MLP neurons of a small language model. Each row is named by its layer, matrix (up: input weights) and neuron, and shows model dimensions 0-95. Each number is 200 + 30 x the weight over its row's rms, rounded and kept within 0 to 999.
A block is one neuron, or neurons of one layer that tend to fire together. After each block is what it responds to, as a language model described it from the Wikipedia text at the highest values.

L3.up135,221,186,210,220,188,157,210,236,194,130,196,219,185,227,209,217,232,257,195,152,184,189,268,186,154,171,172,209,199,225,235,178,185,211,154,212,240,226,209,218,185,192,215,233,208,215,198,175,160,173,162,198,204,190,200,211,196,208,197,195,149,146,180,180,241,247,128,206,231,136,230,200,218,228,130,234,179,221,201,196,220,211,170,219,210,202,215,185,200,192,240,201,185,280,255,244
Word-piece tokens inside personal names, mostly non-English ones, either mid-first-name or the start of a surname, e.g. Gonzal-o, Vlad-y-slav, Joachim Nag-el.

L8.up279,211,230,177,203,218,174,180,195,233,251,181,197,219,254,182,172,205,195,188,159,260,250,188,219,196,178,235,195,174,182,237,186,207,172,241,155,208,183,272,193,220,239,230,198,167,164,189,187,149,181,187,186,121,188,136,212,207,227,202,216,155,213,242,191,255,210,275,193,207,205,237,233,163,239,205,272,201,210,155,173,182,239,147,240,154,246,221,215,167,208,184,224,213,173,219,211
L8.up329,194,222,209,225,233,210,178,220,249,190,229,265,197,227,196,250,244,244,210,164,286,195,235,272,169,191,226,137,212,182,240,228,222,235,186,184,239,184,221,158,165,217,182,217,164,220,179,168,214,186,179,178,201,204,155,215,198,175,225,206,158,217,230,186,140,198,119,193,126,162,268,241,214,220,263,194,225,199,206,211,192,203,212,183,205,180,207,237,170,155,184,258,175,197,194,167
L8.up389,204,194,205,211,195,257,242,178,158,199,233,164,230,211,221,194,201,214,212,194,246,203,169,229,225,192,221,131,190,227,173,212,204,228,214,169,201,198,246,176,252,211,174,196,179,218,202,186,192,207,235,195,215,186,194,172,210,220,233,214,191,194,179,192,227,186,192,215,198,163,145,256,138,215,205,160,191,253,227,190,226,171,208,198,227,236,235,227,141,195,155,224,201,171,231,262
L8.up1250,214,288,182,179,229,211,262,205,147,202,216,194,187,146,193,258,224,209,265,185,216,165,183,219,210,186,193,110,235,186,212,260,192,156,224,232,213,220,168,208,198,164,187,187,168,118,164,201,196,196,219,199,186,187,203,236,196,141,188,188,178,147,243,225,233,158,203,189,161,208,183,221,190,216,177,173,169,237,208,194,145,163,187,193,183,217,196,248,210,189,204,202,208,237,172,202
Numeric tokens in Wikipedia tables and prose: track-list row numbers with their period, cell values and vote counts (7,641), and day numbers in dates; weaker on review verbs like wrote and gave.

L3.up193,203,239,182,193,173,162,107,166,225,212,162,173,186,162,124,206,254,188,201,212,157,165,208,243,212,234,193,211,210,173,219,191,184,207,172,205,236,164,208,202,165,219,215,195,145,189,241,196,182,223,243,211,159,178,221,242,168,183,215,223,240,162,164,194,207,170,240,278,175,231,173,197,189,160,256,188,228,151,152,195,170,190,206,192,142,234,232,245,217,215,208,234,249,238,154,177
Number tokens opening a cell in pipe-delimited Wikipedia tables (sports stats, dates, times, scores), e.g. | 26 |, | 9 July, | 11:45.

L3.up257,164,159,235,200,157,166,210,225,115,163,273,207,212,223,137,220,181,141,219,155,226,214,142,187,117,276,245,227,258,178,203,196,177,229,229,144,171,184,229,172,173,178,201,221,198,180,182,163,186,174,238,181,235,191,179,165,172,173,180,260,260,111,164,199,218,203,191,141,195,246,190,203,197,224,184,192,193,184,192,182,212,175,169,211,187,160,215,212,151,155,155,223,223,186,214,208
Closing == or === markers of Wikipedia section headings such as Reception, Career, History, plus joining words inside headings like "Construction and".

L7.up12,238,237,135,242,181,200,206,195,212,220,142,194,192,233,166,183,196,224,198,207,174,199,204,175,188,224,165,243,211,203,162,213,179,206,227,221,210,202,205,198,186,192,185,197,165,212,165,189,176,134,208,195,185,189,150,137,190,204,209,203,214,224,221,206,231,216,186,215,205,204,145,160,157,179,222,180,146,226,179,204,208,221,261,158,240,154,181,172,214,201,127,148,198,221,250,187
L7.up115,267,193,187,245,247,232,242,172,181,230,196,116,174,150,226,224,182,205,208,226,178,168,199,214,207,234,170,223,218,223,223,197,252,252,241,201,201,246,224,221,222,214,229,234,167,143,216,210,212,202,175,196,215,212,248,221,236,176,197,173,222,211,180,219,164,208,253,196,189,155,231,223,239,201,172,247,236,196,256,186,218,202,226,205,200,164,174,150,168,238,241,161,172,212,238,197
L7.up712,202,239,137,235,237,203,155,196,230,226,225,151,178,193,215,208,162,211,173,213,175,199,224,152,184,245,173,222,198,171,196,181,209,231,219,277,200,238,197,219,193,238,212,153,203,195,239,138,195,163,228,242,208,262,179,207,228,186,218,170,186,211,207,162,219,231,244,195,258,142,186,177,225,146,256,260,173,228,215,185,227,165,248,134,216,172,246,203,185,239,121,170,196,210,208,201
L7.up1129,156,236,201,181,249,181,179,182,179,215,233,183,190,158,165,195,199,184,176,279,200,211,189,174,165,250,223,191,156,221,165,252,214,217,197,222,227,214,236,252,178,169,192,190,153,153,275,184,155,165,163,202,235,235,192,177,195,193,207,185,222,236,192,160,140,176,139,213,227,153,212,160,223,149,175,195,183,213,243,184,251,189,156,191,178,194,220,219,271,183,182,154,247,188,217,224
Abstract nouns, often -ion/-ing/-ization endings, naming a process or action, usually after "the/a" and before "of": evaluation, redistricting, acquisition.

L3.up782,139,199,206,178,153,156,231,209,208,231,241,185,185,208,161,157,239,192,181,171,206,185,256,207,201,256,155,232,145,211,187,178,230,216,156,236,199,174,190,262,207,227,159,211,197,173,209,196,191,201,204,143,178,173,183,211,206,221,186,180,157,138,221,193,242,254,215,233,250,215,220,179,221,152,202,237,200,184,163,227,226,183,218,138,220,222,240,211,199,170,188,178,173,262,234,244
Word pieces in the middle of multi-token names and titles, mostly inside Wikipedia table cells: Prin(sloo), Al-Do(ssari), Nafea Faa I(poipo), Fisher-Black.

L3.up1117,263,211,189,185,207,196,220,172,226,238,184,172,248,186,228,227,206,153,216,212,208,220,196,278,192,231,209,228,209,210,169,164,220,243,152,193,236,217,223,192,217,185,149,197,159,169,197,233,203,225,229,184,190,235,155,208,196,218,197,204,196,186,163,136,213,192,212,186,239,201,209,144,222,188,202,178,155,219,237,222,200,212,221,211,198,199,165,216,174,194,249,203,230,210,235,187
The last word that completes a multi-word proper name, such as an organization, place, event or title, as in Energy Center, World Bank, Liberation Army.

L8.up79,217,196,165,259,163,181,189,232,196,267,186,197,211,187,205,211,148,211,186,219,176,200,194,224,175,219,240,227,195,198,225,196,181,215,246,213,225,189,193,201,192,240,214,173,192,218,178,228,157,203,208,141,168,233,201,231,184,194,177,186,198,241,144,221,212,119,254,134,248,222,221,239,201,169,198,142,193,158,288,209,205,201,226,217,180,189,202,204,223,217,222,166,237,248,226,208
L8.up447,172,181,171,228,201,208,150,170,199,203,147,238,235,210,181,173,201,246,203,250,251,224,196,171,203,175,162,186,176,241,194,240,228,189,211,152,148,191,192,195,187,226,172,210,168,219,213,167,176,175,233,154,162,208,160,168,213,216,205,189,252,200,222,221,188,176,202,191,171,192,195,223,183,196,209,232,203,201,184,196,242,216,209,186,202,208,201,195,184,220,160,174,217,214,206,232
L8.up451,223,202,198,175,234,207,156,173,246,195,195,199,159,211,229,202,172,229,199,173,253,181,228,225,171,235,112,288,198,283,199,197,244,211,252,187,200,235,201,200,188,210,154,261,228,212,213,203,200,165,240,160,203,222,199,208,219,193,179,212,227,238,187,193,195,191,180,208,209,182,213,224,247,204,208,209,207,154,228,208,233,154,184,186,203,140,240,206,186,226,207,153,214,180,184,173
L8.up877,217,212,181,229,231,256,222,173,270,204,230,179,175,159,197,210,176,186,237,214,196,182,230,224,208,235,139,159,223,239,198,221,220,245,170,215,226,167,257,170,179,171,166,203,196,202,211,212,209,198,252,157,198,238,204,279,205,186,205,136,182,194,209,215,192,185,240,236,187,193,189,172,240,185,201,186,172,196,197,272,179,195,159,223,185,172,211,218,234,188,234,166,235,252,192,185
Inner tokens of multiword names of organizations, programs, laws and venues, e.g. Federal Waterways, Presidential Libraries Act, Credit Union Arena.

L8.up437,194,199,216,185,148,239,193,238,165,173,193,165,234,128,229,178,205,144,228,211,213,180,175,232,172,207,249,230,185,223,243,233,212,217,215,188,201,262,161,150,260,171,152,171,170,200,188,165,214,243,232,210,225,187,227,221,183,208,196,215,200,182,133,201,158,230,211,202,247,170,183,171,132,230,193,183,222,233,216,199,138,161,182,181,178,209,194,188,218,212,217,195,214,270,218,198
L8.up640,191,234,231,176,179,216,202,184,172,206,124,208,235,171,276,196,222,170,201,215,210,172,194,174,223,209,226,209,202,244,197,171,229,183,202,219,170,226,262,185,174,238,224,205,218,191,164,150,215,211,185,226,236,171,192,149,245,139,229,196,246,168,221,217,129,198,186,190,184,216,212,207,191,198,213,184,297,245,235,179,168,196,205,234,234,180,194,238,186,142,212,196,224,253,205,221
L8.up1025,227,186,192,247,160,180,232,215,197,160,167,197,232,181,218,191,212,190,225,191,186,223,243,192,248,202,168,226,157,238,174,202,220,169,161,194,200,218,235,180,176,211,235,216,247,216,152,177,171,216,181,207,212,223,215,205,202,236,138,196,192,207,220,178,205,209,223,182,232,274,182,217,210,240,246,141,158,171,191,170,145,160,261,271,208,155,179,229,204,214,215,179,191,185,143,218
L8.up1073,215,217,246,204,191,161,187,171,191,170,179,126,170,211,218,175,234,194,204,170,244,250,220,145,249,192,202,186,229,171,246,199,237,213,195,244,231,244,226,192,208,157,164,259,207,166,226,244,262,131,175,200,223,146,172,221,227,170,189,225,243,211,218,178,182,243,191,188,224,175,171,180,203,170,242,235,212,195,198,232,229,205,217,202,139,178,242,182,166,199,178,161,242,178,170,204
Closing == or === markers ending Wikipedia section headings such as Cast, History, Personal life; also of in "Hispanic or Latino of any race".

L8.up319,208,203,212,180,202,191,136,208,220,241,190,239,192,235,219,224,188,222,266,260,181,190,199,193,181,164,134,201,162,205,201,196,222,192,185,211,207,229,235,168,242,206,230,204,164,202,193,230,210,209,245,170,199,151,159,195,190,177,212,200,211,225,216,167,259,162,228,262,200,173,251,183,195,135,200,203,208,224,220,171,221,206,190,199,188,228,202,193,157,187,236,246,218,186,221,206
L8.up448,198,188,262,182,222,221,239,178,136,234,225,175,171,195,174,267,233,214,222,199,212,157,151,199,205,193,186,228,246,218,177,234,224,216,180,192,268,216,186,214,232,181,253,206,190,241,263,158,150,208,201,205,235,216,176,165,281,219,135,159,167,210,188,180,188,192,201,208,197,175,170,193,208,145,214,203,163,176,231,153,185,230,240,218,241,231,159,210,168,274,159,236,185,247,199,210
L8.up639,158,191,156,153,218,145,244,232,211,183,216,167,172,254,203,253,222,192,211,215,189,160,190,175,195,248,191,195,218,227,170,188,191,260,157,185,184,189,252,197,238,198,212,191,168,242,180,177,177,156,232,210,217,172,181,190,186,238,201,202,208,223,236,258,237,202,191,219,160,177,209,233,198,175,179,211,179,218,219,158,205,197,205,189,194,204,169,174,190,266,233,193,184,259,152,221
L8.up743,205,185,174,207,170,212,207,159,208,236,197,198,222,129,202,206,215,213,213,157,215,189,239,160,205,233,217,211,188,224,170,213,198,198,229,201,201,167,230,196,213,200,177,239,183,251,229,217,195,247,236,143,187,210,180,191,204,208,211,197,186,182,213,199,278,255,202,231,221,190,240,210,211,236,208,145,180,251,221,194,230,218,189,225,215,156,196,196,186,234,169,224,205,232,195,196
Word pieces inside romanized Chinese and other East Asian personal names, often the given-name syllable in lists or tables (Guo'z'hong, Yan'b'ing, Li' Jia'wei); weaker on fragments of other foreign words.

L8.up152,231,186,154,207,190,147,221,212,229,204,134,178,173,222,217,193,263,172,157,212,201,198,237,189,105,263,193,183,208,201,143,222,263,231,159,186,239,214,214,162,227,156,238,142,202,186,205,192,148,162,197,260,235,165,272,196,212,213,173,194,207,213,213,230,177,204,147,240,252,227,159,198,207,191,187,198,172,190,255,194,155,246,172,215,205,185,215,169,144,177,170,219,189,195,182,241
L8.up275,228,164,211,186,160,209,232,141,224,187,172,177,234,211,195,259,237,189,180,176,236,219,243,234,182,162,183,191,180,256,203,215,220,229,198,217,191,167,222,228,192,158,199,194,193,152,176,170,173,203,152,143,140,194,217,213,190,216,170,254,147,168,271,248,157,197,186,214,198,180,187,196,216,184,229,232,195,199,195,185,192,206,224,220,206,193,262,229,173,193,192,220,235,141,208,186
L8.up320,260,194,205,205,141,226,250,245,219,178,168,193,176,235,218,125,268,205,197,273,182,202,211,230,176,190,200,177,238,249,197,172,249,186,173,268,248,207,184,183,203,177,205,195,172,215,193,208,224,182,215,217,168,223,208,187,189,179,146,211,231,191,259,209,188,165,145,213,249,161,183,206,205,211,196,203,223,214,143,175,179,201,223,224,181,177,258,176,178,225,197,236,200,185,198,223
L8.up344,172,210,194,247,188,226,191,172,256,187,175,156,159,222,227,212,164,181,243,138,158,216,243,187,210,177,202,179,195,229,174,241,192,170,192,151,214,192,177,175,243,196,201,238,225,174,168,198,168,223,180,153,195,181,234,206,174,223,222,247,222,187,255,196,189,183,151,204,217,192,158,218,269,196,214,193,173,208,174,194,201,261,201,220,157,198,178,167,196,193,243,236,291,187,215,202
Word pieces inside personal names, mostly Slavic and Eastern European, in tables and lists, e.g. Ivica Mornar, Biljana, Petar.

L7.up508,206,219,217,211,204,244,241,229,168,200,215,197,166,254,184,206,206,172,227,212,224,176,223,211,192,210,182,208,210,240,170,236,156,217,185,189,261,202,174,201,217,188,237,246,151,200,227,233,171,231,178,196,161,169,164,167,189,221,182,153,208,189,208,184,243,224,167,232,244,143,133,200,207,206,158,211,192,147,187,179,179,224,202,227,156,173,189,215,263,211,211,215,205,261,182,263
L7.up807,217,171,226,195,158,166,226,181,194,179,178,238,238,153,231,245,212,166,216,198,230,189,188,209,225,185,143,250,211,229,145,214,263,240,169,220,192,198,186,241,185,133,223,251,120,236,241,145,136,197,234,117,151,175,194,216,150,226,188,183,178,179,191,158,174,207,155,229,182,129,196,198,219,188,215,178,184,199,179,197,153,216,198,240,180,208,213,216,173,233,229,216,189,217,170,199
L7.up1116,198,224,288,200,231,204,172,227,189,221,206,162,247,197,229,195,238,165,235,205,196,239,218,223,152,189,171,198,201,237,194,263,185,192,184,191,172,196,203,212,203,212,245,220,188,251,170,200,182,205,191,124,182,199,217,148,176,194,211,208,219,222,173,170,183,223,251,232,151,208,150,196,256,189,194,214,188,189,229,161,168,254,195,202,191,240,205,192,155,234,200,176,214,245,213,167
L7.up1246,213,233,212,220,192,223,210,192,137,213,167,206,180,188,174,192,222,265,165,216,200,228,153,204,217,198,205,181,214,141,228,228,220,205,238,214,246,215,199,216,162,181,253,193,214,248,217,181,178,209,219,225,160,202,199,168,200,204,135,179,218,233,234,101,241,185,237,217,171,220,139,160,249,210,184,206,194,263,180,248,182,212,202,147,172,153,228,234,232,193,208,208,190,194,208,210
Fires on syllables inside romanized non-English personal and place names, mostly Chinese given names, e.g. Guang-yi, Ning-yi, Mun-yuet, Ji(ǎng); also Russian/Azerbaijani names like Kamen-ev.

L8.up6,175,184,222,282,244,232,202,162,149,144,134,225,210,173,196,258,212,183,181,208,220,215,214,191,203,226,236,198,218,210,233,201,199,266,181,227,186,231,203,176,276,173,222,244,229,237,208,262,205,139,225,215,199,178,208,201,218,186,183,182,168,227,196,192,181,175,220,250,203,194,199,183,230,154,195,168,209,192,206,189,191,236,216,172,178,203,157,254,165,210,219,188,246,193,205,186
L8.up15,204,246,214,211,174,177,194,162,215,237,209,186,135,241,213,197,202,147,184,183,176,181,201,237,257,206,197,199,162,227,181,264,215,176,192,141,218,228,211,215,231,142,199,185,187,132,236,258,205,195,233,183,180,186,196,129,198,160,230,242,237,176,186,237,193,187,184,213,237,230,226,199,198,186,221,150,253,192,191,177,205,224,151,124,215,191,120,225,183,205,190,255,219,214,189,176
L8.up593,203,228,230,210,216,169,236,182,173,200,207,168,204,260,216,184,210,195,195,151,228,168,215,209,219,208,186,169,178,218,227,160,217,171,192,140,200,182,154,232,179,187,241,181,164,246,172,186,265,209,170,190,191,222,154,241,192,175,187,148,243,204,234,203,136,192,261,239,270,170,189,212,211,156,210,176,219,173,205,160,239,220,195,190,172,217,184,195,181,213,225,193,186,162,229,303
L8.up605,164,200,203,233,187,174,159,208,252,242,176,148,247,224,218,251,200,235,178,225,160,163,196,161,160,197,241,143,191,239,193,233,160,223,209,180,187,194,207,175,255,201,217,207,196,186,196,227,227,210,252,250,220,207,183,154,232,215,235,190,201,200,196,137,203,195,254,208,213,210,212,144,209,201,237,207,195,188,196,223,171,209,282,181,198,181,169,229,237,160,221,216,232,192,166,203
Closing == or === markers of Wikipedia section headings (Early life ==, Funding ==), and final words of table column-header cells (Manager, Opponent, Player).

L7.up168,255,256,195,224,209,178,209,198,198,181,209,186,261,214,253,226,192,167,231,200,161,164,174,186,214,197,191,200,187,178,197,206,219,94,172,189,196,167,220,228,214,211,239,134,163,168,198,194,134,197,161,187,195,243,222,238,149,206,247,197,201,204,233,209,191,219,207,155,210,184,225,194,197,183,192,165,211,194,199,211,178,189,208,218,207,154,185,169,217,185,243,226,267,225,226,181
L7.up816,191,217,193,174,162,158,179,187,193,231,178,212,188,185,230,212,198,168,198,155,203,183,193,198,173,216,208,226,210,242,224,208,256,191,176,183,185,251,251,216,179,180,170,195,213,246,236,179,193,180,228,274,195,187,244,240,191,204,171,139,205,192,202,197,159,164,205,174,203,138,248,188,187,179,184,159,191,238,224,202,171,213,202,137,182,184,181,174,199,195,229,202,165,196,183,175
L7.up1026,171,204,229,193,209,186,203,211,194,209,200,106,180,156,233,210,220,179,252,192,219,190,198,194,227,229,228,194,220,224,186,205,247,241,222,226,184,241,194,174,182,163,199,227,190,227,217,204,210,194,228,184,210,171,163,225,220,175,185,179,220,217,167,245,192,128,189,162,236,141,179,201,169,224,267,243,167,225,183,205,193,200,218,170,232,143,202,195,218,209,234,197,188,252,176,214
L7.up1159,172,148,275,207,183,214,140,257,194,276,232,191,244,184,267,199,210,195,199,165,208,188,192,203,198,269,166,247,206,220,166,274,193,205,182,212,157,232,180,230,185,192,134,205,240,162,170,211,195,117,197,217,230,206,236,269,229,210,204,208,219,146,156,174,179,266,198,187,219,186,166,182,191,162,176,199,208,213,213,185,192,198,234,207,192,214,205,195,191,208,184,252,242,198,214,178
Closing equals-sign markers that end Wikipedia section headings (== History ==, === District 12 ===), plus trailing table separator dashes.

L7.up941,196,169,213,167,152,177,149,155,172,219,165,226,209,247,142,218,148,238,230,249,181,174,188,183,216,206,237,174,170,202,224,198,172,216,186,199,176,222,207,205,214,236,168,236,257,228,205,208,126,206,215,234,180,229,214,209,218,164,197,186,206,182,207,192,223,183,182,180,164,164,234,166,232,242,156,268,227,236,223,177,241,231,207,236,177,223,203,225,155,183,185,177,206,194,285,184
L7.up1075,189,213,226,217,183,224,185,132,245,244,208,162,185,167,191,232,217,190,210,196,183,255,196,191,154,201,210,171,180,251,178,215,227,143,214,217,150,211,178,177,227,234,199,202,183,196,206,237,161,182,166,192,193,206,166,232,230,223,194,184,198,192,203,205,279,173,238,186,178,183,219,192,183,210,224,204,238,202,195,183,149,251,217,175,218,197,244,272,205,171,196,224,224,231,194,184
L7.up1176,200,144,232,232,221,185,165,214,210,228,194,150,220,201,196,226,181,224,211,183,183,206,191,157,229,128,125,205,214,213,191,188,190,253,186,159,218,173,196,152,195,239,183,214,172,173,178,163,229,209,159,168,207,219,187,284,230,204,135,249,199,239,197,220,246,123,202,236,199,207,203,241,235,226,257,249,235,237,211,190,204,176,207,243,172,230,232,213,188,221,247,188,199,224,167,248
L7.up1256,244,232,185,193,218,235,185,185,199,140,205,199,227,173,216,189,215,133,194,226,247,201,173,185,245,148,202,175,244,257,204,187,159,204,206,164,252,164,234,183,215,251,182,183,165,208,155,186,161,228,201,146,236,175,179,168,281,188,165,183,221,210,218,200,218,151,207,231,150,186,189,213,167,231,220,256,190,271,192,215,228,201,183,184,221,233,245,197,196,174,220,198,194,191,180,213
Number tokens, digits or spelled-out, starting a quantity, date, ordinal or table cell, as in first 5 meters, by six lengths.

L8.up119,231,138,182,218,217,173,231,178,169,185,212,225,200,176,203,201,193,161,150,173,179,180,172,188,191,210,176,241,180,205,220,194,252,206,188,236,179,241,197,222,211,232,230,169,194,156,200,226,178,256,274,187,213,165,197,251,225,229,191,210,226,154,142,242,173,184,191,210,284,190,196,256,156,228,162,199,170,185,225,230,150,167,103,206,234,203,266,220,218,193,158,245,211,198,208,192
L8.up521,227,266,222,204,224,164,200,173,226,191,179,187,176,226,200,196,223,201,212,184,157,229,193,190,228,264,188,182,218,183,225,229,214,186,248,188,118,190,165,203,173,101,252,179,185,225,210,188,190,197,243,175,228,164,167,282,214,205,249,215,254,205,242,215,194,198,171,197,227,204,194,232,197,191,238,171,208,205,198,150,140,253,221,185,298,175,204,196,238,182,177,258,232,209,237,240
L8.up775,215,158,179,155,151,152,202,194,139,236,274,227,213,185,175,228,179,206,138,202,251,216,188,232,216,192,165,181,237,197,152,204,182,211,158,240,227,191,175,207,198,223,220,194,222,197,184,223,213,172,204,235,182,184,167,200,234,202,216,240,229,193,213,172,207,180,234,176,193,193,176,183,141,195,145,184,169,229,221,180,189,186,196,259,208,194,236,237,187,215,220,192,243,226,198,211
L8.up989,217,179,251,221,221,132,158,177,199,228,204,163,208,225,168,162,166,191,171,184,218,229,177,122,169,205,197,244,175,218,222,215,205,229,182,188,251,236,222,176,246,207,194,185,225,206,190,247,232,232,194,179,183,199,212,199,178,174,153,194,189,208,163,238,208,161,152,206,211,153,217,178,188,210,199,292,145,265,128,205,190,235,186,206,192,190,189,168,206,203,170,227,216,117,220,218
Two groups: the opening capital-letter piece of an uncommon surname or proper name in lists and credits (Slater, Szyszko, Smerling, Cruft), and pipe separators after numbers in wiki tables.

L7.up148,228,232,225,154,208,199,123,134,152,191,165,261,200,173,250,243,191,162,204,159,217,166,202,228,187,172,157,198,188,155,188,184,220,223,284,214,174,181,240,170,207,242,212,184,170,230,212,200,254,212,204,174,229,167,193,200,157,207,216,203,203,194,210,208,199,152,171,176,195,179,188,212,218,196,222,206,172,180,231,185,244,183,192,267,210,142,164,153,202,195,233,204,204,213,243,182
L7.up218,153,176,237,228,218,176,161,122,174,203,167,222,211,188,228,187,227,234,232,193,203,194,173,223,254,277,174,201,222,167,195,250,214,199,173,175,189,222,217,197,231,188,199,224,184,239,226,202,187,242,235,204,204,170,220,228,180,234,273,231,203,144,238,191,227,218,159,178,160,187,202,177,224,196,229,193,203,215,227,166,184,242,169,174,196,211,206,196,219,144,207,239,172,186,159,208
L7.up556,178,188,173,203,202,219,165,194,266,189,186,183,187,172,220,200,207,149,201,243,226,175,195,207,162,229,102,231,204,211,186,193,229,167,182,178,150,217,287,238,196,219,222,188,191,229,229,210,233,233,168,227,204,161,199,176,162,202,237,207,232,165,270,206,212,207,178,171,222,201,234,234,191,221,211,230,140,197,177,176,160,239,176,214,160,208,218,249,200,167,235,196,187,176,177,180
L7.up1150,260,233,233,186,182,128,134,196,185,231,194,244,193,181,233,206,237,204,235,185,225,204,203,149,224,226,155,174,193,159,209,231,242,172,203,215,212,182,230,197,227,305,161,206,243,237,173,233,208,200,233,246,189,165,147,183,188,216,170,211,236,185,235,176,236,184,193,196,192,158,191,180,208,234,185,218,203,220,201,199,195,223,134,231,169,155,173,186,214,172,139,192,160,217,166,188
A single capital letter opening a proper name, title or quoted term, often after a quote, parenthesis or first name, as in W(anna), L('heure), R(ijksmuseum).

L3.up551,173,226,157,257,197,160,174,206,223,185,244,209,144,161,178,182,219,206,177,138,210,192,213,223,145,221,194,230,183,188,215,251,191,192,149,198,241,175,162,203,218,197,198,185,252,180,182,144,199,249,205,233,214,222,211,189,181,213,228,231,165,164,209,266,242,200,238,180,148,171,215,206,177,230,195,213,179,199,179,163,208,215,202,266,175,231,202,239,178,153,191,183,191,214,145,241
First pieces of split capitalized words at line or quote starts (Sal in Salernes, Lyman, Variety), plus of or to after nouns like possibility, choice.

L7.up43,169,173,210,238,162,222,190,250,160,228,164,220,192,186,240,221,223,212,188,222,166,167,197,173,204,212,209,236,178,164,220,188,207,168,183,154,225,187,175,186,243,212,255,272,185,217,196,143,189,227,174,164,187,259,234,214,201,194,164,214,177,206,197,191,238,192,189,208,183,149,229,194,166,181,142,222,264,232,249,160,183,206,245,208,193,133,233,199,172,184,223,221,188,183,204,165
L7.up436,205,226,181,187,199,194,197,250,181,163,164,238,218,192,224,149,184,158,201,163,187,184,210,261,167,179,208,240,155,160,225,194,253,145,212,214,233,168,233,185,198,193,172,211,209,204,166,217,205,181,154,223,255,225,203,199,158,184,217,198,199,212,157,256,134,230,208,212,243,190,174,180,121,201,226,179,235,198,226,172,246,200,252,183,142,190,208,180,172,178,185,200,223,239,202,159
L7.up441,167,230,202,285,271,139,205,215,149,180,170,168,155,227,198,213,247,165,176,229,231,146,168,198,185,157,222,216,203,202,263,156,208,190,223,188,192,175,252,184,192,159,165,183,208,227,212,165,230,189,192,200,255,271,175,190,203,159,171,210,197,166,217,220,230,229,221,179,222,164,197,137,175,217,196,197,216,230,216,215,140,260,226,213,198,210,181,194,140,152,177,248,196,196,134,180
L7.up1149,187,207,237,229,192,207,219,167,146,199,201,241,206,187,263,189,230,186,182,175,196,231,157,169,206,176,173,232,202,199,251,159,206,194,199,188,218,218,195,256,194,178,227,188,135,244,228,209,133,179,193,226,205,195,235,190,195,200,161,181,225,208,198,211,184,184,227,188,256,242,175,198,153,246,190,177,204,190,205,187,199,218,216,175,213,225,217,200,199,249,246,191,170,242,197,188
The closing == or === markers, or the line break, that end a wiki section heading or infobox field label, e.g. ==Reception==, Belligerents.

L3.up102,182,226,233,238,200,171,190,213,147,193,201,170,275,191,206,200,192,147,164,191,219,248,143,225,178,191,215,209,223,201,186,173,224,190,197,254,212,270,269,201,204,198,138,212,204,156,195,168,179,193,155,201,179,183,220,204,232,163,207,210,191,162,227,190,160,195,215,156,213,233,204,172,177,237,193,169,223,188,248,223,210,214,187,221,191,248,182,187,245,222,224,162,201,168,227,224
Closing ==, === or ==== markers that end Wikipedia section titles like Cast, Career stats or History; weaker on prepositions such as to, from, into.